{"head_dim": 32, "tie_embeddings": true, "parallel_block": true, "init_std_down": 0.00294, "optimizer": "adamw", "beta2": 0.99, "z_loss": 1e-05}
MLP neurons of a small language model. Each row is named by its layer, matrix (up: input weights) and neuron, and shows model dimensions 48-143. Each number is 128 + 24 x the weight over its row's rms, rounded and kept within 0 to 255. Numbers have three digits each.
After each neuron's rows, "fires on" lists the tokens most often at its 100 highest values on Wikipedia text that the model never trained on.

L5.up538:124124113110124147129153114137154112114128153114141187122142132142181090130149153121141131132137094130116118110141087149134115133122140161146174113148052111120146122173142178133111094103159132121153102146107143140118148088105123117184089148117159142099164111126102112142083092140162114128
fires on: " c", " from", ",", ".\"", "s", " which"

L6.up185:136118152130103090155117148129122120137138045129150154105195122135134150123126143166138132128158134118138122106121148112079140120141136099096116126120120153115105122134138115151096135167198139131121132131126115160125082181153114119079115136113136157104135182116136113129135134103115097108
fires on: " of", " to", "'", "’", " at"

L9.up331:102107169105176119122104138160148118129152121094176102141126152143115143083151086098121118145126158120113110156088123129140119137137161147133124121121146156099103128110099106109115141136150118123122160128130126119154135135090121103140118090143086092146105101155119124055160160136150112100
fires on: "\n", ":", " to", " in", ".", " 1-1"

L3.up593:141146139141138104097143129131088128166099126115129157146145136156156169134130104108132067101156105115143129096115127111098150142133130117133137134128170090169124106155106110182106109110056118135140073136143140100099146112156139137122126142147147148150150164115102152191154099146117130116
fires on: " to", " /", ":", " of", " none", "),"

L9.up266:131096110135142154121122092107193157100145127097101076154165141154123125109124110124100179131110119112125127121153136143100140152137112138123068141129113121116156111126156107127133152142117125126104129111142146086128119139102138113109172100122128137114111151113132122142126187115139137147
fires on: " they", " (", " such", "|---|---|"

L5.up186:069127171097138127100131116161136094127175162109170134117114146120147112127131126090125144157112140098128120131130112139095167114131068152150126106080101141103130156149145165137089135094132141129147092142162151169119092109169141090113071096135142123144171143113095136107117144128080123147
fires on: ",", "-", " to", "),", " for"

L9.up550:155120150113120106125144123109145122126147142125179166127138112119161135129151144136155144154079099131124146107118099121126103144133140123100143155188127104124109124137141149158126137145159125120132107154092087148114177108142105147094125180111155114093124123162119140176142139109116114105
fires on: ":", " of", "an", "\n", " to", "("

L9.up78:127127186078170121116116179153132106138160117109168110187120144159129104104116099107156122122165116123129138128113116135104137116110162121092144121102168142103070125133122154126090123138169140139179176126119123115112150113135110120145081123102097090155109103146147150101157133131128097102
fires on: " =", "/", ".", " of", " World"

L6.up134:144156154125103117088113120160106134104121125143135070149117143101095134118077108092125105126113140141124137152140077157114126105151110136116142144108158102126063121131137120063160156114117114054122133152147138145082163098156144135131143130140098051124147084139126166071117149147123141142
fires on: " \"", " on", "{", "\n", " 1990", " 1"

L12.up314:123126171115142164122125122110126103138110150149140101136133142145144117119116126107148150125110130094145167112140131118135128142100110096102146134206147121154116140130130194181089119097118141142152151098099105112145095110112130145111152114100162123169121155092104116156138159140118127146
fires on: " at", "s", " p", ")", " on"

L7.up313:127172131161097140142149119053119088146151116124197148109146095084101127120153129147094116150118166110121129132115131108149120099140105127150114074149115155096144154091137115162125126082102101096144116117127085141069136118114119109124122106126128173118107136139117111147107113102146153163
fires on: ":", "):", "===", " 2", " to"

L4.up48:126143125134128125151121122125129084128145129097134125148122183151132130157149118109142129108158142096120129099176072135128105141110119133140151117090165130137133133123146127155105107081113115146104079132110120110140139131134139151127128139164113126158139140134150146175141115161186157142
fires on: " both", " than", " debut", " place", " to", " my"

L7.up212:116113155154104151164100113124172091151141056140178116130170106143113118132124086150101121131147160101088120147172125113097117122155103117136148112109128164152127125098108112161103147108115100109084130110133123135083163144161143111167097131134135140144176167111149124122136119101131152135
fires on: " to", " been", " of", ":"

L3.up484:104106177108199122104126133147117146132155148110118145131137117150171144095137131085163146147085129094194127130123148109128141110117128157140111153106126117090112157170116147111117136129143163127156126131124116177103106106078133104085094076099122118165104089144142110116125148122108118110
fires on: " of", " or", " =", "d", " actually", "-"

L6.up200:164101139116132139105136131151129135122137092188124057096151104105159161119107108108137163134123152112125134101150168138092132103148110141104111158125105106122158124132148129123144149118168152140165101104145125139149078147128144130079169116152129154083138158128142107123132135124099105142
fires on: "==", " ==", " to", " ===", "'"

L9.up553:123122125083141113131105125141173149092142144072104114121066129131132152141126127115123139129120157152144129105102154122111089103114129120083080139085147145117092126130186123077152129160186128120178182121140135133145124116151110123122116107153085097133108063153108117097101133131167093115
fires on: " of", " had", "-", ".", " by"

L5.up97:126102105128158130110120105123145122150149086099190104090149106119103160111125107164121124141144192128101124092110160120128112135145154087150150128144167183142136139095112104174107106115096114134126140104133084123106140126097128136141145129161116188139113129142114107127168096092145144139
fires on: " to", "===", ":", " the", "th"

L6.up114:126152150132113100090114124116127112108137143097117137116140122107133132131087163097139149104090108080179139141145099146111112124118114113122146101149117112157131142134133175104125136117116130159149147144116102168103062137126129117114184135148114099124161131110118141124112179163098109150
fires on: "$", " to", " of", " on", "\n"

L7.up595:153115099140120115154117090099164133133136120109136105108093117121147170161134114133122166117105097147115149091161122125084111114132113124148184093125143159151154119113110152145144108134055123147134101109128107128141136121145132129143170108179105143120155078117129113177128124144129156130
fires on: " also", ".", " both", " of", " still", " to"

L5.up224:130131120116133109140141119137151109131126102109110097076132125127139160117142117138154150131123143120123103072125136137114131123142105130128148125105164156107113141136123105172075105128119126151123112142113127134136113147022134133069166106121114154152145139095076138128169179143137136151
fires on: " to", " |", ".", ":", "'"

L7.up402:139112110127109110113105085158126165121109139149091112124148131151140144119133144115143115117155104135139113116101116126104146154148122098082138166132165097163151111112112110174179123114130132134078081117105134163123111096135130148068153161153128162091144202142131126172141121112085086130
fires on: " is", " of", " into", "),", " Pref"

L7.up359:155173141179124128145128102100094124134153118120120169095176139134087128123161129098088117124125143141122110146104079083111097155157116132109156109159115126128167129108134122167133121115176100125114100139088141146103174141148115124141117161131140150086163143165113125118149121087102088127
fires on: "===", ":", "=", " did", " do", " does"

L9.up598:131117127118123146115144072157146122128149136141143084087141125109111084125119102111133124083133148088137145102126165169160114110145087165091120098118139146123111162106126100100120147136138088121124181135133119113107163115131135161122122107150131123147158105084147177142099128135145131072
fires on: " T", ";", " 10", " 11", " 9", " Class"

L3.up434:163177135100161119151144147124143116108124161168158172112133136140149125147170131153140127118115156124135144088103096116116093144123124160132157108144122106137152139095137145147107121100177089125141156134069118134123145159125128175130132170134136116135110147124092151155157086124114145130
fires on: ":", " by", " would", " of", " July"

L9.up404:157113161107185113108140153157133108134141136138125116153161078129188152127101110107143148180128152095126153083149139155125109106113105107102146113134117131142128135128137121101081128128152145138185152102080103129105128143107147118101111152114132098160120119150140131158125135179117082122
fires on: " =", "\n", "-", " then", " and", " of"

L7.up15:134131092163092087123120146083139131120098101125090137103129138101103130139104161102139157128095125141161143140180144103101095131109125125090058096117092115115124122134157141125149113143146123152129145151119123130152012128148120097133175130112143079096117143111129108100104138124126136100
fires on: "'", " by", " also", " to", ":", " of"

L13.up186:090149116123117133137141136156129157077136128079160129184142052141103139113121095111167130137102118100142124179114166113141111142112135125098131125128095135141072131112162135178108085117103122143160105134144151121160138134113159101104110134076133143140103125159124142098152156173096107173
fires on: "\n", "-", ":", "emi", "ella", "trix"

L7.up550:121146127128192096095159157106114139123147163141156128133088160090138157083163113154157132148091150106137119130090156122197130154145137152153095187125131149125088145116115127156116132121144110156110086138112107106137142127092139121083102115105135114166146126117151108127160134117133167124
fires on: " re", " At", " under", " at", " Re"

L9.up471:093141147132151151098124125151107133142173162106102072138153127121111157119114124087113143123087120110144138177138122129116150107132093111149098073107144118184158122132127148155134165137146116105103115153145177133097116142175130114170103144136108093136137144114171129112134080124081142151
fires on: " of", " name", "|---|---|", "-"

L11.up593:104143175095174145135146172153118117160132124132151075197109120131160153119131097099112136163103101104130168120124167140150120131109154130148157132116160157110135122127106149130077160135142151154149131109104125107154092132109111139127107090120095081130125131114149130117114155145128079129
fires on: ".", " =", " of", " °", " in", " under"

L6.up256:146106196116148077099151149145099121139103165133121120166171099136159134136058137095119136126098119102143161128148169170114154110102112126123114088114133088139120145134132150116098122127084144114148167097142120148081060127128142125100139124088168100134112122096160122143116139151091094130
fires on: " time", "---|---|---|---|", " of", "O", " to"

L7.up541:116110120091140122134099111169146147111131087110072128111138121174127124129104116121104113128141128112144111078126133122130069106122112147099103146136122153156103103139116101102114144150150151156142157116112139147153055140142138137054144107108134137136094143123101086092127144128122071083
fires on: " also", "\n", " =", " usually", ":"

L9.up13:115113116146129120145137115128144125078114124124133129140129127128134107112162101077181161131109102063132138119097140150101128092097105101091116092120157164139117179126171129148127107156128101148149113128118152117111128109133178128135133079130134103107125071150147123118131130164148128126
fires on: " |", "\"", ":"

L5.up606:104104122104122125106141105142149158131166161124097099120161132111153129120120157113179158120093108146151123167162140128103124124099081105124134096146085086159146107110152134124134109158157147091122098148142170137091108120120129101105094172092152115128123110129163093142101091085139106092
fires on: " of", "-", "=", " =", " species"

L5.up141:087121147115119124161123115084176067120101129118099116061134097091140136129116135109159144117111120099133123153169143151127151114130119143105104093124101117128101148147134152109133108119117111118159198128149149155116056118207128144098148127104117121110159110108125120115108142178089140124
fires on: " also", " next", " of", " time", " Former", "Career"

L5.up121:140111154119147175149142121100144115133140093107107149124170129069157125119125120115135138125065107112142135125128095129095105148097140112118077084138110116133110142144097133139096108140110103117148150091147140151092164117176146139143133181143177143122112100147174134091181103145108103110
fires on: " first", " were", "N", " second", " He"

L7.up637:123126117109133111104112120171191154112124118094105114104132119115162149085146138103119135140097122118171137115155151123135095124128165140108085186093132166135111126144136130114172149165167129142124144162128133148117019104129122138076184109128125096122135122115095105129118156156128115139
fires on: " was", " also", " of", "-", ":", " Released"

L4.up274:119124119087125123131120087117184118122161143139168136125154111125147113081137144093109147103083124106165109141111114112152117112107118153097150086176090105141156118133122120121141156121152125088148174137140144165104115123092137108123105121161130143155102133150159122116119083061108098115
fires on: " He", " of", ":", "-", " for"

L5.up48:090156133084130108153134114143149134129147166120155100113108148131162135112171139116119157114090144103142117120105131146145122111137066157128074119104104151094121122112154168133138154141160129126146153162125148170164054160109106100111126095086116134093170143119126130109120161112132122127
fires on: " to", " of", "'", " also", "’", ":"

L5.up166:108159122072167123103147073121125123092153138141107076073110128181133118122121127112120167136081135115103127133159128130107119132135143133164137120158075150113146088131132124116128146147143141090117108160140173126086125107159147077105110123137136107127139136100099100132127135089107133103
fires on: " of", " in", " it", "=", " It"

L7.up5:144091125147109113159146135152166123160139078112149155114119121106187150117154137136198142139079138121133155133104140124089105164149148105107216160145122155169127128081140161147128123132133128145102121104075114150135128129125109143121125181141145100098150111148164126156152139114165119139
fires on: " he", "\n", " she", " did", " to", " of"

L7.up505:098104116122127131123110137135162100132148186110126128127100134113122146139098114140130147145096130135121152110108157118061113132132133095144106129107085159145147119106162133111110164184117126132109130101136119121138112178170140096132123124166122082168118140111133105111126130108111108114
fires on: " also", " by", "'", ",", "-", " they"

L12.up26:124146129131138152141134121134147143163155126180123136084094126115136139117163113088123229145125101112147121145123088134138151110117157157120082106118117126154133148096149095156137133112149105138140117179158132117149129083163153128143126073135110093126136082126153120146117155145096133130
fires on: ".", " and", " |", " of", "id", " 0;"

L9.up338:115107083117143130144130085149086113092140129134131074100120164123135114123152099128125148165132131071155156126134115131133143042157127142112131123138175119114124134154182140090110134120125118138147127098133151145106137068134147113127115125075126159121136092137138115161130078114138113118
fires on: "\"", ";", ")", ",", "\","

L7.up189:144160121163138104099153129120095125157102104176146162091108117105126170150100140116136124154076102156121167097156146097135096102126103123109151159187109099157130135145142140122129118147119135131154095138069110152140097085143111138138138123136142102112122127136088138148098148142115124111
fires on: " of", "as", " Succeed", "(", " |"

L11.up576:144121138140159137116168092160088104146143100167160116123108102119158193122166130139100125162122126100115161085124138117072124131119114138149094058120120151088149115120122126108134120110089125097154098091099120138073095137115105116090132119136161138102169113131091113155118125126125091123
fires on: " where", " which", ",", " that", " 1-1"

L11.up13:103095132112163200091114120156153104155123127128155105137093124136185140121136123123118126133153100093124156138100115145109140136112108098143118103151128150141123111100114142140102141121090136134098119076122129129126091090105158145076143130103169126165142146083089110150126180154101101147
fires on: ")", ",", " is", " on", " c", " a"

L9.up572:120166137123133132133159022111108106143150161161142113118131141121153093091114075134121150109110140106130124107121152132150156132101095139087120156111154150127110165095139093099126090113128117164144101112140129176126155110140157141105111082137156113128112109130125148126102095160125144109
fires on: " that", " |", " titled", " where"

L13.up384:122170097124134091132131121128129106115127115149153120144144117145115098126198119135121149140152141135145116119128118124146145124092129108124108120125064123129129163139134134135086130136094154114143144102104178117109152123163131129119134145105150134159133107111115129181136115168103125155
fires on: " Al", " El", " al", "Al", "s", "no"

L3.up314:110097156123106137095074143155107150120125097147091105138105148120093131122089104145160129132129116133163144128108148131135129131120124129121128165079149131083126161132135140101147157139040162159103152115188150143145125101156121147123119110120104125127147092125130173067132176146096151192
fires on: " \"", "\n", "{", "ed", " a", " while"

L7.up343:103084140134158136091136146125162137154144157129157114152074140100141160101122097122164143151098129071144142125080147134147151160136170102143076148101141149146124138112119167135086148146094137141131113060103090112109133137123118120107102114125105113168167120147186115127149110125109113124
fires on: " also", " at", " they"

L6.up346:129135166139116094123111124140113129084144098114096133127094125096107136126096122106123105121152122148126110102162089134116107124137108134120121179065118124106091151121110129078142147114079094161117120091141120148109138140144137161117131114108129105107195081120142161123156136156099136143
fires on: "{", " 1", "ed", " First", " single"

L9.up541:068124117146115132133120113156112133158171144133127104120096145115122077113116107142146115112124135115149117118136161210140126109151115125078133126131135134103161145113135169102118122125120085122083165128179120140142104114107178149111115109153142117128145082087146162133108118080133109064
fires on: " |", " 10", " 11"

L4.up536:129136132126110130146103132143117121105090085101131137112120156118121143139144163105129097111165156126098110152123114137136146143140139106141179121140150165156154146088120135128107078108145112155132058129135126100149124111103103119137137139190116106101176146114146124151143104155150126145
fires on: " to", ":", " of", " than"

L7.up113:128097134144147110155142127148137132137125099112078148137157100102141158077114144118136134133099121175154133172168152134151103139112115135091102080131132119176146162118117140124157131124130121124154175074139139150116119105121155137089116150134158114123126108152158149111139154132132122137
fires on: " also", " first", " home", "Representing", " second"

L3.up67:107136127161095096141113103133144118124127154116151114138112115110117081116128127085126144135116111179099115115141093141108150118126140181139145119095159156131137092138149125125112108097097133100105090137120126095090174120098124126101128097180095101186147129142170122126114151112163107134
fires on: " to", " of", " were", " 2026", ".", " other"

L11.up210:118143136104130098136144102118126137158113106126122131110144127141104197104126143122102166134099117123159143095127150154066160110121098121101140138107125124162100114130153124152152121136139074142113104112120063096121149138117150143133177067115153130129142111143093121113159136123143188127
fires on: "s", "'", "th"

L5.up181:115163168102139098210117119083128107101151082109138095116166123136168117124118137106129152125081120083128122158124114170134110133117102115131116098120099112124129136096121169155091129139142110125157184139130149126092103147120131086050115135098133096116168132097120113136158155150099110133
fires on: " to", " of", " also", " However", " for", ":"

L7.up87:140129125102112118138141115129163103125149111154105097129156136118127194148116128066141169133107109132172127097107136167075143141138110125100139144144120151182137126154138140106118133123156118119116138068133104111113150134143152151164123083131147108111129131120098128091087115137112143122
fires on: "'", "-", "s", "&", "i", "."

L3.up284:114131103118111160148137099172146125137129122098091158123135128098114134147155121089091096114129147183108117110099085090116097135118121114123147108120108131154192102087138115122126111119186096113117080120114161144126151138153110163133114151152144137069137130145137122152112112104141086150
fires on: " did", " 2023", " (17", ":", " also", "?"

L5.up170:114185136119098093162126083121121126121154138122143136133123148151186119127122140108140113122108117081133114115122092176163118110122073129139153144108138096147130129129132179155118111103119128145124115148178140180123140128105140091094141101165119139158150123113125130170134144159106148164
fires on: " both", ":", "No", "whose", " to"

L5.up310:158100115127105085082116110112162115146110108117184101083163101117095126118128122144126110127137195156111124153118159128128147105159161140135188123124119177144144122115128106132107104116114128125113151116187154162126101092078149118116132136142120181104118144126118097093130079078094126123
fires on: " as", ":", " of", "th", " also", " to"

L3.up113:150168161111142098098151120128072150131118093134106147144120111111177158135148143107134086132127105128137125076162089134160105143132103131132106146126154131152129133154105138107146140094149102134155107150116142123113145104121131144105138135145161128102195084105114140212130140183137138153
fires on: " of", " in", " 1", " to", ":", " him"

L11.up568:118131155125147120147136124172149138126146154110166136125102095120137145126089142120120164173097174153106145122155150137169114139117119143152160113105102189124146135120116143073121144151111149114143170098136123132137159086125112124171107089158124097145153071159133136088122154121144095131
fires on: " season", " of", "ed", "ly", " 1:3"

L6.up46:102135140132133121127165110116110123136168123100094185080112094118125132121094117137139102161136130144081105107130118122143095134151120114131157186157136188107099131130093128149123145131088116096135105096078081094071185101122126119124119137079145135126147082154110134160152155157135144139
fires on: "\n", ":", "=", " to", " against"

L7.up554:125111161162149085147109131126118144142128147110134139128203118098149137101123146108152141144092119141162150174202159140139097147113146105109097133089105130145169145097148142126133113120156126133131106126131108144076132117138142098066095132140129114121176114139166118120116129114089082144
fires on: " also", " 2025,", " /", " |", " first", " his"

L12.up605:120159102144167140105165094154142116121159095134113125120112128138157146133171119126148141143120120121075098132119076148137126156154126151154126049130114129125170102152124177156112138124131110154130110129135135116173158117151122112121114164098150157110139127130091104138144058154145139105
fires on: ",", "s", "core", "cus", "fo"

L7.up210:093111149162117132100163160148132128163128109136132137117129125110146147125124121124165149157090126088122157147134167120124146139169173110131162177127113144090134127119136172163128128167136139128124083144108098119102111142113123103079114125090144107110182146115148116172137170123086124143
fires on: " |", "\n", " on", " they", " at"

L11.up112:124132161098144135127165153128135088115136115144144125137083101108143140131148131159104144159106151112137140090120193147111148135129112126110111075094147142089117106130162141131131139152135146097182169138104115117131092125144103114093117088126146147135139133113116135110098132156141122127
fires on: " that", ";", " =", "/", "S", ","

L7.up517:142138131123148096132162123117109138147157160145199160108155130087162137117094133144100130165055104136119155117150139131138093133132132116148154166130099135093111142121100112141141163138094121123111110134106094146078165112189140110102126108150147122132127086125078112115125158108099107145
fires on: "ing", ":", "s", " as", " ±%", " of"

L9.up385:092119144069164146097122124195158152139118142103125119142126112119161140104127116120153174142149135139149126113133178136142142087108124147122144133100148157100132143143128113095109129162158156132134206135136141131145090117106141108149119085154090136190082072164130125098132120145130133143
fires on: " /", " of", "ed", "-", ":"

L7.up207:130094149134157100123130144150153145134110107133096085131107136098131130109183122133164126145115104118135109115092169149162173182144162129121138202089159133157115137128117139167109097117165143173089085160134128134179107117104113146093126136120121141125183143106180100131143094143136155143
fires on: " at", " At", " under", ";", "\n", " mis"

L11.up276:152088121162138123108149102101121149169124122193118098068101132105144158152106098128137095137160101119114127096126115139098135125139119100110080147146171117171119128131122143151092079090108125190150059105121114150118154146173163139103136149105134146142143116123133120140111124144124121144
fires on: " are", "),", ")", " were", " to", " respectively"

L12.up626:128122139096164135131095097192133130141119124146136111122133131137141135133111099094118109101191093137109143126124126144124101139119143124088082109126113087146087120115108111160137126124094144137114149052121153160180116117136127152121147115102199140158137113123130128087133170154136074129
fires on: " U", " a", ",", " M", "S", " is"

L3.up296:156110148129113068129111131101144155112156097113165157120108125061129171110122130143177106141159132128155136142150114149125140146162154103120117155086154144086115157127128142130126146138124117154125148141148117176092134146167106158114133114121092137088192118128081177137165154125099145167
fires on: "{", "ed", ":", " as", "ing"

L12.up15:122100154108148132127126106142141096127116149141101105126121135150107138138109103137117107137150115125109154120119128150083149119109135105114113112119164095116092125173116110172092118106060151149149162085137109107197103126140137139113106081119149166180072130110134139100125147186128114112
fires on: "S", " to", ",", " U", " MS"

L6.up343:101139097138126140099125175099115140127157150060152141106131144090127119114124135143159149150148119121159113140117086148117143135136134144126135132038115151076113128127155134101109130113156096159114135144143146104110152140103159119121116123163100108150137085129086126082159139137111135161
fires on: " which", "-", " that", " thus", " February"

L13.up403:121142102124121132143193131151113118137138107138153130073141136135109151128158112123117137117109132151163137124125133112140179131097152128116094146075089129155129154126085135121092153066128130131169154139113109119115126139122173113139119160134123120135137123144102115131146120108119123155
fires on: " El", " Tim", " Mus", " Er", " Al", " Del"

L6.up547:108084153151132127131133131153148136162159119079078114112128116098115159154091111094153147172108122142144143119148135130103138139124132098109115150085135178121132129119137109105096126170089139155128112080126126112105100180112119131077149143130137080137153084152137133155152163157116122121
fires on: " also", "\n", " first"

L6.up129:140108125149148084156101107082119132159144144144143184114134103145144128116136153145122120095109098111126147138121127129105105164104123111106125095172147123142150135099092180162132121129096118125132144074075084126080150102127089128136136175097155150125132148153133117169128135102131111114
fires on: " of", ".", " to", " as", " spent", " takes"

L7.up97:086117132094158114106122149126140126125123098134139086143074111122120157078115106107103125123128117094136133131115175113100147107129148144106050163094146111106109134160123142118163156136154120121192154174149132115146077127155129121098135076104091088125136167086091143119115188133132135132
fires on: "-", "'", " of", "{", " an"

L5.up289:099137169107104156111126111140155107110125162118137132113130123122157116119121143098144129119108130113149128126146116139115134105124048156107121116113098122098152140155156176071139173126156127107195142141163143185108079093130144131072131109124128127096146126123098147123100164163090121146
fires on: " of", "'", "-", "d", " for"

L5.up159:130082116110129128066126144192147160134141098124118098139141129098133151134117099130097115147142198116111116083130142128131084131124132087122139148088142138127116124144112098171077162141123134145175071109122117104126119141120127144079131124100133126134139138136127135143148124103132125121
fires on: " World", ".", ":", " to", "U", " from"

L3.up261:155095112139137112155142150084124127135141116146194120109148131152137126138154127151143176125108138132108141144154128110122137125148137139121156124163085134100140139144155146133126098113179142116150102130101135157154100124107160106118114138115151132112123159125142107144151101075105110108
fires on: " of", " to", " –", " among"

L3.up190:089094095063133138183122072152105116121137143137135128103094156120157117121135088120111194130108104112156162114125104112125145082155075096100126122099140135168127099145186120107103101110134097139134129119142139125108132093113129140145165136095131127127160115126132125131139115130161133135
fires on: " |"

L4.up52:143101121106132122090120116124148168113139148133064134068163086138119143130143128133124112131125172143091114106107091144138101139128138104105129126166120147118131126121126082136117113113139107116176144111066127096070136139088127129092143156095141133095141099128103114174145127124110117111
fires on: " to", " would", "=", " of", " then", " will"

L3.up600:150149135147132123077123119099099132150116138142179100127145124133141139132130144129153118107111086105098146146126102122108171142148123125135102097138149143148145103104111148140151142087087100114118065113120123119078140105128121125149150162129139142076143153128104134170155132119090115136
fires on: " to", " I", " of", " into", "),", " as"

L6.up380:137110137141094116110079110151136106165098111106118102127196112135102130128099145102135149106127114167152138156153150107125120108117108118116133112139101105156156126114129101130164138135119150085101133139154140125107028165139129140148119127100149142110133165109145108113097128100083086103
fires on: "'", "==", "\n", "’", ":", "("

L9.up494:123105126102154138136118138169138133127165106117152093174137140163151158115139103116154166112101092091140156121106124132073112138128141133102141139143147144142141140110112183192083163147141129157157093136118138081142112139125109135121129153107121090110108168073162131183167133110129123122
fires on: "\"", " I", " At", " of", "."

L3.up489:133109144141151163098121144130148156150106097133076083117176122111166155140107118161130124127122108105150129138102166133075103148114135078130090115149158117157095116123110084165109130171180132146108175122129124113100110156131133117093149166144150143119094119134085105123142133156118128119
fires on: " of", " we", "On", " to", " was"

L3.up371:116143134167099092094110141160111107154109143161123106133159111149120168151085096116143161144146155108118132116193115138132136103132131130143134153132136134127113109142148090155100133107087156121128102137136126092104109113140138126085144104123118101186099142124148096178111148133107123110
fires on: " to", "'", "\"", " of", "’"

L7.up280:126137121112147127088126121139175120120148153085099091111120104103178166118115117113109140154082159115125152118090154133130105101149116088162092131089130183153112130119129136135114134154123108142122109123143126123095134097105151108083155102153125091143166101104072089143123145164116129143
fires on: " also", " of", " |", " then", ":", " was"

L9.up301:134139127075158141114099152175155128129123154081117098141096124139133101100106109100119148109186127127146151119075143152134140088119170094093130138074147166137089107109157159093136126128151133131135200109125103104132098119140103175134135097109087090158139126134129120085111128178131094148
fires on: ".", " =", " that", "/"

L6.up5:128125139135144098162189150098104097121159160126177143114121076121169141139124129145146152156118109105120161108159126139097179135133147149110178118147116133081111135130152134124081111113134132140135120145119118138086122178110162148110150136125143118115106135119082133196177183120102149147
fires on: " I", ":", " time", " began", " begins"

L4.up78:131137134123134143113134113096143086115099135129092146083080112134132107133147122105134132105120103089092120081088083154126183153158147143124141140124094115087143111118119157110097125107119104123162136110066120115131142089100109142084148131100114124067163137135096109149131114154085125101
fires on: " would", " of", " to", " will", " Former"

L12.up83:134144089110111134118139150126122127104116135107082140112130146143160114125134152114147134107096110111140109098133129073156111084102154131098131107110102133101135130137124118104138123149157113127165138188122133163122044157099150103117158112136104156101129133108078092139098133142103163080
fires on: " which", " that", " It", "ed", " by", ":"

L11.up356:130134136096139102120124144125152127096181156116129112140135161123121159074160147124111124084120134132167103172113106171158139112152131147140117118117138100155104109140107146146168179141131110126126150155152169113143085126170113145080135091103096114119122151113141142102149106141114157125
fires on: " to", " can", " also", " helped", " not"